MLP neurons of a small language model. Each row is named by its layer, matrix (up: input weights) and neuron, and shows model dimensions 208-303. Each number is 50 + 10 x the weight over its row's rms, rounded and kept within 0 to 99.
After each neuron's rows, "fires on" lists the tokens most often at its 100 highest values on Wikipedia text that the model never trained on.

L2.up1456:54 41 40 53 48 50 39 55 56 43 47 48 76 62 46 47 43 33 53 65 64 43 49 35 50 56 57 58 51 52 67 40 24 49 61 51 45 38 43 47 41 42 37 57 70 56 62 55 39 45 42 57 43 54 48 50 38 63 54 38 60 52 36 47 43 63 45 56 64 57 69 38 51 56 54 45 61 88 38 52 57 38 41 34 52 59 65 43 38 47 49 54 49 40 62 52
fires on: " most", "c", " much", " that", " completely", " St"

L2.up216:49 16 55 46 60 54 50 41 60 58 57 51 70 43 57 46 57 48 53 56 61 37 33 38 45 45 50 51 71 61 62 64 62 49 67 56 32 32 69 55 40 50 45 46 51 59 54 56 47 58 60 52 38 44 61 74 55 42 52 59 51 42 65 43 79 30 58 37 47 65 38 45 33 54 53 28 59 47 55 66 52 58 46 52 67 61 46 49 30 57 57 59 44 51 37 42
fires on: " of", "Con", " and", " &", "\n", " Act"

L4.up821:41 45 65 47 48 51 38 53 62 50 66 46 52 53 50 59 59 61 51 55 62 51 53 46 55 49 34 59 55 45 44 52 53 55 52 54 45 48 57 38 24 59 46 44 42 52 35 50 60 59 52 53 55 33 64 62 56 52 38 51 53 39 54 54 48 66 51 56 42 52 68 37 43 45 49 55 48 66 51 31 64 59 53 48 54 38 57 47 44 49 39 53 43 53 36 48
fires on: "%", " m", " that", " when", " census"

L2.up1289:45 42 45 51 53 49 43 60 64 53 45 28 73 57 38 40 41 45 39 65 46 53 45 48 69 48 64 48 50 32 42 38 41 61 48 41 50 63 50 58 67 60 49 53 61 53 41 43 46 68 62 59 47 47 66 47 44 47 44 52 49 61 50 54 57 45 54 55 46 74 51 45 58 55 56 41 75 55 39 49 45 51 41 42 64 47 60 61 52 51 36 59 36 40 45 47
fires on: " was", " at", " |", " on", " film"

L2.up1403:31 47 30 49 54 54 53 59 56 42 49 37 39 73 59 50 47 51 42 40 52 56 60 59 36 34 48 40 69 39 65 58 48 72 52 43 27 56 33 44 55 31 48 48 55 34 53 60 52 55 36 50 35 40 40 44 49 72 42 65 40 46 43 40 50 41 62 43 66 44 39 65 40 64 61 51 79 48 58 36 39 41 52 44 40 47 52 52 28 52 42 42 33 47 50 60
fires on: "3", "8", "ia", "ino", " ft", " Avenue"

L4.up567:53 51 71 47 51 46 59 41 56 32 62 50 52 50 51 56 62 62 35 52 57 64 38 36 53 57 48 55 51 47 47 54 48 64 57 71 58 62 49 38 36 58 46 51 32 47 38 41 58 42 39 27 28 53 68 51 55 64 55 50 59 52 60 39 60 65 39 48 44 55 44 60 44 54 40 47 51 67 54 55 35 43 53 54 43 36 54 60 45 37 72 52 48 68 45 56
fires on: " /", "%", "-", " most", " m", "ologist"

L2.up85:36 47 54 66 71 43 48 45 56 50 52 54 60 35 36 33 41 48 38 34 54 57 43 58 56 43 62 48 67 45 48 62 60 58 50 44 46 43 47 55 55 60 53 52 47 42 58 45 49 59 55 53 42 37 69 44 64 61 56 58 42 54 55 71 64 46 42 68 41 61 50 55 53 50 55 39 53 48 49 61 58 38 50 16 63 45 50 47 50 59 42 43 35 54 61 32
fires on: ":", " –", "):"

L7.up1389:48 60 48 46 56 62 63 48 81 53 43 56 74 41 40 50 44 34 44 62 44 56 66 52 30 61 59 68 40 54 45 44 39 50 50 30 46 42 58 65 61 38 55 54 58 35 40 56 49 47 52 42 47 59 56 53 50 43 47 19 57 56 51 33 48 30 62 66 49 71 66 49 55 59 51 27 38 63 49 51 42 69 50 65 48 49 47 56 56 32 60 45 60 53 31 53
fires on: " not", " a", "4", "it", "ī"

L2.up87:47 47 44 54 62 35 39 43 62 34 39 49 34 41 44 63 47 53 35 63 57 51 56 38 57 36 63 56 47 43 51 29 48 61 51 58 67 58 44 39 51 35 50 58 41 54 57 42 48 46 46 52 39 54 28 65 35 49 43 48 54 47 52 31 40 63 33 63 50 47 70 42 70 32 41 51 53 50 38 57 45 58 52 57 60 62 51 62 23 53 27 50 45 58 66 45
fires on: " \"", " '", " renamed", ":", " →", "==="

L2.up1528:58 44 56 65 51 50 48 45 46 42 36 32 50 39 30 40 43 33 36 68 44 41 45 50 60 74 44 53 42 44 44 33 60 61 51 55 42 53 48 66 62 62 63 55 53 66 38 60 40 46 45 51 48 42 60 41 54 57 65 57 46 56 41 54 55 42 46 48 49 80 42 54 38 55 71 45 54 51 55 63 49 47 51 41 56 51 67 54 38 55 33 28 40 45 43 43
fires on: ".", " |", " was", " is", ":", " –"

L2.up1044:35 52 48 52 49 52 59 47 50 61 50 39 39 28 51 41 61 53 53 47 65 44 56 50 58 62 62 37 73 58 66 42 47 57 67 57 75 38 53 71 43 41 52 49 32 50 30 54 47 57 62 52 42 55 37 49 45 53 33 45 45 47 46 31 44 42 29 65 57 59 50 46 49 33 61 43 51 42 50 56 57 37 48 39 46 44 50 53 41 79 47 62 40 38 42 56
fires on: " team", " de", " club", ".", " Team"

L2.up679:42 42 44 64 55 50 62 46 46 48 49 48 56 46 59 64 50 63 52 73 36 33 46 54 49 41 57 57 58 31 55 46 47 41 51 41 38 48 56 59 40 31 43 56 53 54 52 37 58 68 70 59 39 52 32 61 41 32 29 54 49 37 52 34 62 59 28 28 71 51 37 55 36 73 53 47 55 64 48 54 52 41 49 44 69 35 51 46 45 57 59 55 30 51 39 49
fires on: " of", " in", " to", ")\n\n", "-"

L2.up537:23 65 45 41 51 38 47 57 58 45 46 51 60 64 43 59 38 57 42 43 59 52 52 56 59 60 48 58 50 58 43 51 37 56 44 31 51 52 39 37 47 50 42 58 51 32 37 54 45 58 40 47 50 38 56 60 18 34 34 51 42 42 61 45 62 73 57 31 58 60 58 54 45 51 52 59 51 62 72 65 47 57 46 56 55 53 51 52 47 55 51 60 31 74 49 64
fires on: ",", " |", " at"

L2.up902:40 46 51 58 62 57 47 24 47 62 63 53 46 63 50 45 51 37 54 63 48 42 41 53 49 61 48 43 66 62 67 48 47 41 68 36 46 36 45 61 27 53 31 42 38 49 45 57 40 53 55 51 45 47 55 59 40 55 62 61 74 64 50 58 49 59 52 59 52 46 46 49 37 58 48 56 46 50 59 58 49 47 42 28 61 30 39 59 44 68 47 45 43 39 64 41
fires on: " l", " c", " series", " p", " s"

L4.up415:39 62 46 46 48 45 52 39 47 67 60 49 56 67 51 39 57 50 53 57 30 49 46 39 61 52 49 41 58 47 56 59 48 43 58 60 45 62 44 56 58 56 40 47 64 53 56 52 56 46 38 54 48 48 54 52 44 61 59 50 65 47 62 48 45 62 61 85 34 64 35 28 47 45 30 22 53 67 38 46 42 59 49 51 70 43 55 46 71 37 30 43 43 48 38 42
fires on: " is", " only", " were", " was", " currently"

L2.up365:58 49 54 49 55 49 41 56 63 64 39 41 70 53 44 49 53 61 45 59 38 54 30 66 54 49 21 29 47 30 47 46 29 69 49 38 49 29 49 47 32 46 52 56 55 35 41 59 36 57 63 43 37 46 56 52 39 47 55 50 42 60 48 34 57 61 48 61 68 61 58 63 39 51 56 49 37 59 74 62 58 50 48 43 65 48 41 73 41 44 60 54 43 52 34 42
fires on: " in", " at", ":", " May", " since"

L7.up272:45 46 37 38 46 39 52 54 49 53 39 79 54 72 49 44 43 40 39 42 42 59 49 55 35 43 45 46 50 52 29 55 41 42 38 64 48 53 54 39 32 70 28 47 46 65 38 46 53 31 57 54 43 46 44 50 51 31 36 37 50 50 42 52 50 48 33 48 62 47 53 36 53 56 63 22 44 47 41 46 46 42 46 47 50 57 56 46 52 65 67 38 44 50 33 52
fires on: " A", "ar", " Mar", "\"", " Bar"

L6.up681:63 35 44 63 55 49 58 42 35 52 57 47 59 33 58 45 53 51 68 50 53 41 33 42 46 39 59 50 47 61 55 48 42 30 42 58 62 33 37 61 31 58 34 54 45 51 54 45 39 41 44 53 48 49 41 52 46 42 44 78 44 56 44 58 51 53 66 42 57 55 54 54 42 54 49 61 51 64 42 49 54 54 44 44 51 53 55 55 62 46 43 24 44 54 61 54
fires on: " a", " =\n\n", "\n\n", " had", " was", " from"

L6.up896:39 51 60 51 55 47 58 31 44 52 67 55 38 54 56 56 53 55 45 54 57 57 61 56 51 57 52 40 46 38 50 60 37 33 40 44 43 62 45 59 47 52 61 49 34 35 35 49 50 31 44 41 37 61 60 36 43 59 58 38 47 46 28 45 54 41 43 54 53 50 67 54 54 46 48 70 47 64 64 54 41 56 47 35 47 55 47 39 54 48 57 53 57 49 57 62
fires on: " +", " up", "aged", " September", " −"

L2.up459:38 41 48 41 46 44 53 61 47 57 73 50 50 44 59 54 57 39 62 54 46 33 55 54 53 53 49 73 54 41 67 43 28 52 54 36 47 34 47 61 67 59 65 46 71 65 59 52 44 51 50 56 45 59 44 53 52 56 58 35 48 57 62 41 49 62 36 29 54 59 40 59 36 33 56 44 60 60 43 35 50 46 33 53 66 47 47 50 50 46 55 54 41 53 63 49
fires on: " p", " y", " Bl", " ro", " Tom", " b"

L2.up1407:41 51 48 52 60 56 63 46 51 43 59 66 48 37 62 51 47 52 66 49 71 38 64 60 39 38 52 42 66 54 65 42 44 55 41 54 47 60 39 50 58 55 49 62 55 46 56 69 31 56 53 26 53 46 61 39 52 50 62 49 63 54 48 35 48 71 36 63 60 57 56 43 57 58 48 41 36 46 46 54 59 68 42 48 34 48 33 64 43 78 72 55 45 53 52 48
fires on: " in", " had", " Dr", " became", " r"

L2.up573:52 61 47 39 51 46 46 67 59 61 45 35 64 46 65 64 35 32 51 60 57 47 41 58 35 42 31 65 68 40 45 40 49 56 51 55 67 32 50 49 48 55 49 45 57 34 44 34 54 38 57 49 45 42 82 62 54 44 49 34 29 55 35 51 64 51 50 47 31 44 72 49 69 55 50 50 55 65 65 33 59 53 42 48 72 43 62 48 52 38 51 41 47 50 50 49
fires on: " after", "ig", " until", " After", " over", " By"

L6.up702:64 30 38 44 56 42 59 53 49 27 52 47 38 57 43 63 58 48 54 41 54 45 56 61 54 55 49 54 61 52 71 54 69 60 48 66 40 55 45 52 59 55 59 50 52 54 40 48 52 49 50 60 53 56 66 51 75 46 63 24 50 78 35 52 45 59 58 58 57 54 21 48 61 49 66 50 48 66 52 48 63 44 49 47 50 50 53 41 37 58 45 58 69 55 59 43
fires on: " years", " year", " August", "-year", " Year", "nd"

L7.up720:61 41 42 44 56 50 51 47 51 34 56 58 27 83 51 43 35 51 46 56 40 38 52 60 46 56 85 53 63 41 30 66 31 56 53 53 41 52 51 36 45 41 53 53 48 52 33 35 55 53 58 46 42 47 43 56 51 55 54 65 53 55 56 49 37 36 42 35 62 57 42 71 34 52 42 27 38 43 69 56 44 44 48 58 46 65 58 65 57 30 49 51 46 48 50 57
fires on: " a", " on"

L2.up768:40 49 46 47 57 48 46 41 50 41 51 43 81 52 51 44 29 50 40 58 57 73 57 37 68 55 47 48 48 52 50 47 36 50 52 46 40 46 40 56 48 42 48 58 51 15 50 51 68 56 47 57 54 48 72 63 53 53 45 49 41 45 50 63 61 51 68 64 48 39 40 65 54 58 48 57 49 45 55 32 53 45 54 31 41 48 45 49 54 53 44 43 42 71 64 45
fires on: " |", " directed", " -", " production", " Production", "Cast"

L2.up1516:58 38 59 53 55 56 28 36 53 57 47 42 54 69 38 64 45 56 50 51 48 58 52 45 57 51 46 48 52 66 49 44 55 47 49 51 66 48 37 39 26 56 34 60 36 49 56 50 57 63 52 55 51 47 51 60 44 50 51 63 52 42 71 49 52 66 49 44 45 45 65 66 37 49 42 47 43 73 74 53 52 60 51 46 59 45 57 56 59 56 48 25 51 60 51 55
fires on: ".", "/", ",", "-", "–"

L7.up643:34 46 54 47 52 44 60 45 44 39 56 49 46 44 60 55 41 65 59 39 34 49 51 70 56 32 56 39 65 35 51 43 41 56 52 51 32 53 41 42 39 37 53 50 71 51 55 43 63 66 49 45 55 46 41 58 43 56 23 54 56 60 50 54 66 59 51 44 58 46 43 57 60 57 51 51 47 51 64 67 52 53 46 50 42 50 67 48 38 29 48 61 36 63 52 48
fires on: " a", " his"

L4.up1255:39 41 48 46 70 50 38 36 69 52 46 40 55 45 54 63 45 52 52 57 41 55 48 42 53 43 53 53 50 45 60 50 43 42 44 50 40 46 56 61 31 54 47 49 61 55 35 50 43 54 50 37 49 63 62 36 42 47 65 34 41 52 47 46 71 70 43 40 51 61 42 50 53 45 42 43 45 56 45 60 44 46 50 70 54 41 36 50 46 33 49 49 55 42 58 51
fires on: "-", " A", " by", "1"

L2.up1347:29 54 52 52 64 46 43 40 60 31 50 59 55 38 52 59 44 29 52 58 72 52 64 56 63 53 61 62 53 63 38 32 29 47 60 65 64 51 36 44 63 49 55 59 48 31 60 60 42 58 58 52 54 53 42 54 50 54 62 43 43 58 62 59 62 54 27 62 58 48 59 51 40 47 41 41 51 52 60 51 62 59 51 55 59 52 45 48 37 56 42 36 37 65 69 45
fires on: " River", ":", " →", " –", " for", " through"

L2.up779:50 48 59 52 55 68 55 27 44 49 72 41 33 40 33 55 66 50 57 58 44 27 43 54 60 51 52 61 54 60 68 64 57 35 49 62 46 44 44 46 57 38 40 47 59 62 65 34 38 52 67 48 49 46 50 56 46 59 55 51 51 59 50 61 49 59 36 48 41 55 42 57 39 42 44 61 55 66 55 46 43 32 53 48 50 43 49 51 44 50 51 46 45 48 63 35
fires on: " m", " l", " can", "'", "-m", " p"

L4.up1516:52 40 37 45 53 47 53 41 52 42 52 31 50 70 44 36 59 38 55 57 60 43 68 49 62 38 71 34 47 52 50 51 51 36 32 48 59 37 47 43 75 48 47 55 47 45 53 61 68 45 45 70 41 48 43 58 47 54 55 56 57 57 37 42 46 44 66 65 45 65 46 51 63 32 34 53 64 37 60 60 49 73 51 56 67 50 42 64 53 54 37 53 53 55 45 57
fires on: " be", " only", " was", " club"

L2.up136:50 64 40 46 67 43 58 40 41 48 52 45 47 42 25 38 52 35 58 57 37 51 55 57 41 43 36 58 59 61 72 40 44 44 61 50 36 40 44 51 70 55 54 55 61 52 55 35 31 55 63 52 45 62 61 50 68 36 54 30 58 62 50 37 42 51 45 48 57 67 33 57 44 52 44 50 37 46 49 34 44 58 30 61 53 39 50 45 62 49 55 51 44 35 52 38
fires on: " p", " f", " c", " ro", " ar"

L6.up522:38 56 46 44 61 50 59 29 50 30 59 68 46 72 50 26 55 52 66 44 40 34 40 75 64 38 33 46 48 61 32 70 50 33 39 59 42 42 39 39 54 34 45 49 63 38 52 61 53 44 38 58 64 42 56 40 64 50 56 49 52 42 38 53 45 54 55 60 37 54 41 56 46 44 46 38 35 50 67 53 31 67 44 46 43 63 61 54 41 50 56 45 56 54 49 34
fires on: " at", "7", " '", " Got", " –", "2"

L7.up960:53 37 59 37 61 60 53 47 59 51 52 53 44 53 50 39 36 45 58 48 57 42 51 62 34 44 35 27 46 53 69 52 58 52 47 54 64 46 66 42 63 38 46 51 48 35 47 39 72 55 55 56 39 47 45 49 32 49 46 45 59 48 32 43 63 50 50 33 68 56 68 46 65 55 76 38 58 42 48 26 41 39 45 39 65 58 56 51 55 45 44 39 33 37 49 54
fires on: " on", "am", " On", "ad", "l"

L2.up336:43 35 42 49 63 45 42 47 57 62 36 48 50 50 25 62 60 57 50 42 43 37 40 48 58 56 60 65 39 41 41 36 48 40 52 50 45 68 33 52 50 48 61 59 46 61 52 37 64 56 45 35 46 40 54 57 49 58 58 51 60 56 36 54 65 45 45 42 48 50 47 50 61 46 49 47 59 56 48 58 41 53 42 58 53 53 59 56 57 49 38 51 62 43 64 42
fires on: ",", "1", " |\n", "|", "4", ":"

L2.up29:49 48 54 60 63 48 49 57 54 61 54 45 42 43 37 45 38 56 52 36 42 57 53 44 76 50 54 57 51 66 46 35 53 57 47 43 50 47 29 50 50 45 60 54 37 39 42 22 63 61 52 44 45 47 43 67 39 35 58 63 49 36 54 53 50 46 48 35 68 43 53 56 49 56 37 40 47 65 65 57 42 68 48 50 74 55 64 54 53 52 52 29 35 64 50 60
fires on: ","

L2.up1283:58 43 42 49 52 52 56 50 57 67 58 54 56 42 61 51 57 58 63 42 30 41 43 55 58 53 37 43 79 71 63 50 65 58 51 38 53 57 60 56 54 45 55 49 38 44 59 58 48 60 46 51 54 65 45 56 42 44 36 56 42 55 43 64 54 47 53 60 25 66 43 51 50 23 56 55 49 45 69 54 46 58 34 43 58 38 49 70 39 57 61 50 55 53 38 46
fires on: "j", "ł", " World", "cz", " NHL", " NCAA"

L2.up1113:48 46 33 50 62 46 47 47 63 56 46 50 42 47 44 56 59 29 48 50 37 45 40 56 58 54 49 50 61 57 60 57 72 50 58 50 43 43 43 35 29 46 48 60 40 66 64 51 46 43 38 44 66 47 58 41 50 38 52 57 71 44 57 66 56 51 53 55 32 60 42 55 67 36 50 52 64 52 56 59 46 52 39 62 71 50 51 64 39 53 45 32 50 59 42 60
fires on: " |\n", " the", ";", " New", " All", " The"

L7.up535:42 39 52 48 46 48 49 48 56 39 50 27 49 42 45 60 45 51 60 34 53 71 49 48 42 53 35 44 52 69 65 47 59 43 43 59 53 48 57 66 34 53 51 50 51 62 54 46 37 37 57 43 55 46 55 40 50 44 34 50 52 50 48 51 53 40 44 32 57 39 46 41 75 41 40 64 29 32 36 49 60 55 54 43 46 66 52 41 45 62 51 49 45 58 55 54
fires on: "ic", " A", " in", " of", " on"

L6.up1356:64 43 50 59 53 52 48 57 56 55 57 50 46 46 46 43 50 46 35 40 57 57 27 49 61 40 62 46 62 54 47 64 15 40 46 40 67 40 47 61 49 33 47 48 51 40 48 38 38 44 67 44 46 58 54 49 58 61 32 65 51 61 47 45 42 45 51 46 43 49 49 58 45 59 51 61 29 55 62 64 48 44 59 47 53 71 63 49 68 61 69 25 41 51 51 62
fires on: " American", " of", " in", " had", " from", " on"

L4.up674:66 61 26 56 44 48 44 56 38 63 48 54 59 30 57 38 45 50 51 47 65 36 46 37 58 45 51 48 53 49 54 50 64 47 70 50 38 44 49 56 46 53 47 59 56 52 52 65 36 46 52 47 34 48 50 50 50 44 56 73 49 48 57 49 63 42 48 31 34 40 39 63 59 60 48 54 32 47 63 39 44 58 52 60 34 40 50 45 54 66 56 49 47 38 55 51
fires on: ":", " p", " only", " /", " either", " Died"

L2.up481:44 25 46 30 64 58 34 45 55 47 48 37 70 55 39 34 51 40 56 71 49 59 37 51 47 42 26 36 55 46 50 62 33 63 41 51 42 38 54 44 50 57 39 55 63 41 47 51 43 57 68 41 62 49 44 57 55 36 46 62 48 64 44 51 53 47 39 45 47 63 44 64 42 70 41 44 47 82 48 35 57 62 37 34 77 48 57 42 59 56 36 54 48 46 40 45
fires on: " since", " c", " early", "Early", " in"

L2.up117:52 57 42 61 40 59 43 30 31 33 53 53 36 57 51 62 55 39 47 35 43 55 72 55 45 66 48 47 55 40 40 53 61 48 49 69 41 51 32 42 34 60 57 50 46 39 29 60 57 53 46 48 51 47 36 56 45 51 49 70 44 44 31 44 56 87 64 56 59 55 53 49 46 45 54 45 40 46 57 47 58 49 49 28 38 50 62 72 41 59 41 55 50 51 54 59
fires on: "s", "ts", " letters", " cases", " processes"

L2.up1263:48 42 41 50 71 55 62 57 40 61 46 48 62 57 34 50 43 52 29 45 53 46 48 52 49 45 48 56 39 68 50 56 36 52 42 53 40 48 45 48 57 34 55 65 52 42 47 51 56 63 46 45 46 51 66 48 54 59 45 60 52 50 57 71 60 52 65 40 55 55 50 49 72 44 48 60 68 81 52 48 28 61 47 54 60 45 56 37 54 41 60 42 30 71 60 43
fires on: " the", " of", " was", "-", ":", " were"

L2.up266:36 49 41 59 61 56 35 37 63 47 56 56 68 53 33 41 66 56 39 61 53 35 35 52 62 42 55 40 43 57 40 52 40 74 49 54 43 50 46 58 47 61 45 54 53 38 48 49 33 45 50 49 48 40 64 63 60 51 61 50 55 61 50 78 72 49 57 55 48 47 55 66 47 64 48 49 63 47 39 45 58 49 43 53 53 46 45 42 33 55 46 58 46 42 50 44
fires on: " by", " on", " Chart", " Year", ":"

L2.up317:50 33 50 57 54 49 56 38 57 71 42 32 56 58 34 64 45 56 50 46 36 46 48 54 52 54 45 54 58 60 46 41 58 44 64 52 62 54 37 51 52 63 47 51 65 55 40 50 52 55 72 47 35 46 53 58 49 52 51 48 46 40 53 60 61 60 54 63 40 54 51 62 43 37 45 33 71 57 59 47 51 60 44 61 64 39 46 72 49 61 50 49 54 52 65 39
fires on: "–", " L", "/"

L2.up104:26 43 58 38 58 48 53 30 50 46 61 44 58 67 34 65 41 54 35 70 62 54 54 31 82 81 44 36 50 70 47 55 54 59 47 70 55 54 42 62 33 54 26 64 38 53 38 32 57 47 64 60 53 54 66 55 36 63 34 61 27 49 32 71 54 38 66 44 43 43 56 60 64 48 36 55 47 48 51 50 57 55 44 44 40 42 55 43 31 58 41 57 48 31 33 52
fires on: " by", " of", " on", ":"

L7.up97:48 46 56 54 51 47 53 56 62 41 57 73 38 55 51 48 39 44 35 32 51 46 36 61 62 42 48 56 51 45 47 49 64 38 40 42 42 74 34 54 42 65 48 46 23 68 46 54 60 42 48 27 51 48 38 51 39 36 53 51 47 59 60 56 51 57 52 44 32 46 61 43 42 56 43 38 59 46 47 42 56 31 53 61 41 51 64 55 34 55 62 42 48 37 30 43
fires on: " A", "th", "ar", " Ar", " Mar"

L2.up109:38 57 53 34 63 48 44 58 55 60 63 52 36 23 47 56 30 61 57 36 30 41 34 55 57 53 54 79 41 61 58 35 43 48 51 48 58 56 63 53 53 51 48 60 39 60 50 49 51 47 45 47 40 44 76 49 61 43 54 53 45 38 56 73 60 57 55 43 41 54 68 62 59 44 46 47 50 60 42 42 28 49 43 67 63 46 51 50 34 58 60 68 41 56 70 38
fires on: " the", "|", ":", " ×", "_{\\"

L2.up366:40 36 41 44 39 50 61 53 40 48 59 26 49 53 48 44 33 41 60 37 54 47 48 71 50 54 54 62 65 43 63 43 37 44 47 58 26 54 40 45 52 54 51 44 64 57 39 50 57 53 60 57 41 44 42 39 58 61 44 25 62 51 21 41 54 46 47 44 60 52 43 38 50 50 56 43 55 48 49 46 31 44 41 45 54 52 56 66 51 52 58 42 45 51 61 67
fires on: "8", "A", " One"

L4.up1138:49 61 62 79 41 43 36 46 47 58 60 60 51 60 71 50 30 45 60 52 51 48 54 51 40 37 77 30 51 42 53 59 35 53 44 61 42 37 48 49 41 48 36 50 41 52 50 74 55 45 33 74 48 53 36 55 47 46 51 47 61 55 58 56 49 51 53 54 44 58 45 50 41 61 33 51 78 49 53 65 43 50 47 42 61 42 54 52 59 48 38 59 41 60 63 42
fires on: " only", " was", " career", " daughter", " death", " appointed"

L2.up1485:38 52 54 33 51 41 58 46 46 46 53 51 61 64 50 43 53 38 48 80 60 43 30 51 50 38 43 66 46 44 69 56 47 55 56 61 61 42 48 32 55 38 55 44 55 45 45 63 44 73 35 39 39 46 37 52 48 44 54 44 38 53 66 48 59 56 44 32 52 61 51 50 57 43 43 31 54 52 49 70 69 35 50 59 64 67 53 42 28 44 38 44 63 51 37 53
fires on: " W", " will", " should", " do", " general", " that"

L2.up1355:75 31 29 50 62 45 55 49 56 41 38 57 47 62 43 45 71 41 48 41 46 51 50 40 54 63 52 60 37 41 28 43 40 55 51 62 62 72 25 40 49 48 43 56 53 54 49 58 73 45 34 45 65 52 45 57 48 37 56 47 60 49 72 47 41 40 57 52 48 51 67 56 48 59 51 53 40 73 47 59 57 59 41 52 55 51 61 60 46 49 47 21 66 45 63 45
fires on: ";", "|", " |\n", " St", " votes", " /"

L2.up350:30 57 38 51 52 36 52 63 44 44 69 40 55 57 36 62 56 48 61 53 51 59 51 52 44 40 49 48 40 60 62 46 44 48 65 48 39 64 58 59 67 52 53 54 54 52 40 59 40 62 38 43 44 54 50 50 64 38 44 33 49 54 54 48 58 43 51 43 56 54 37 49 41 50 60 26 46 61 44 51 33 54 39 49 54 50 43 84 65 62 72 48 60 45 65 63
fires on: "8", "9", " quarter"

L4.up1331:69 60 53 53 61 48 55 65 65 43 60 48 73 55 38 52 60 60 60 70 54 62 40 46 45 67 61 51 56 51 64 49 41 47 48 56 50 51 48 57 40 60 44 53 64 33 40 60 44 52 58 37 50 45 58 51 67 62 64 43 43 44 40 49 43 65 57 39 52 43 51 41 74 39 49 55 72 66 48 45 50 64 49 32 54 46 51 45 59 42 67 47 57 33 50 72
fires on: " most", " more", " that", " some", " only", " Supreme"

L2.up1307:54 50 32 25 60 48 33 39 65 52 33 40 42 62 45 48 32 45 33 28 55 52 54 49 56 59 56 63 57 61 45 58 49 43 38 45 35 38 49 41 55 53 60 52 48 40 56 66 40 49 55 46 44 42 49 35 53 37 53 41 50 54 62 61 52 54 42 51 60 51 30 64 48 48 65 52 52 64 60 61 42 41 48 56 64 63 49 52 38 49 44 48 35 51 50 59
fires on: " |", " |\n", " House", " the", ";", "–"

L2.up609:49 43 36 45 57 57 69 51 48 53 53 51 39 62 35 55 56 57 60 49 52 46 41 41 48 51 29 78 46 73 54 48 50 54 46 50 45 53 53 47 62 44 28 73 54 42 50 48 52 60 57 35 42 45 64 45 42 46 73 41 44 45 43 46 51 36 53 47 60 52 48 33 49 52 43 46 42 73 55 56 44 51 45 53 39 53 54 49 42 61 65 58 61 55 57 40
fires on: " of", " had", "-", " due", "9", " was"

L2.up1362:34 22 53 40 54 59 62 38 60 33 54 50 66 65 35 42 48 46 65 52 61 56 50 59 65 54 50 47 57 63 51 46 50 48 38 52 41 44 32 50 40 55 41 55 61 38 47 43 40 61 48 50 72 44 55 43 51 47 37 43 47 47 23 60 60 48 58 30 55 51 48 59 45 47 47 36 54 59 46 48 34 64 41 52 43 60 72 60 39 53 52 40 43 49 68 41
fires on: " F", "8", " British", "3"

L2.up716:44 47 56 57 61 54 33 45 47 57 64 54 47 43 45 64 40 47 46 47 52 41 47 49 56 42 54 59 70 62 54 46 62 47 64 45 57 48 54 51 54 50 56 49 42 53 49 52 47 68 55 52 39 41 56 65 45 44 43 51 46 36 55 40 70 41 43 37 52 57 55 50 38 45 42 51 52 63 62 64 46 63 51 47 57 40 51 52 35 45 60 63 41 66 50 49
fires on: " of", " &", ","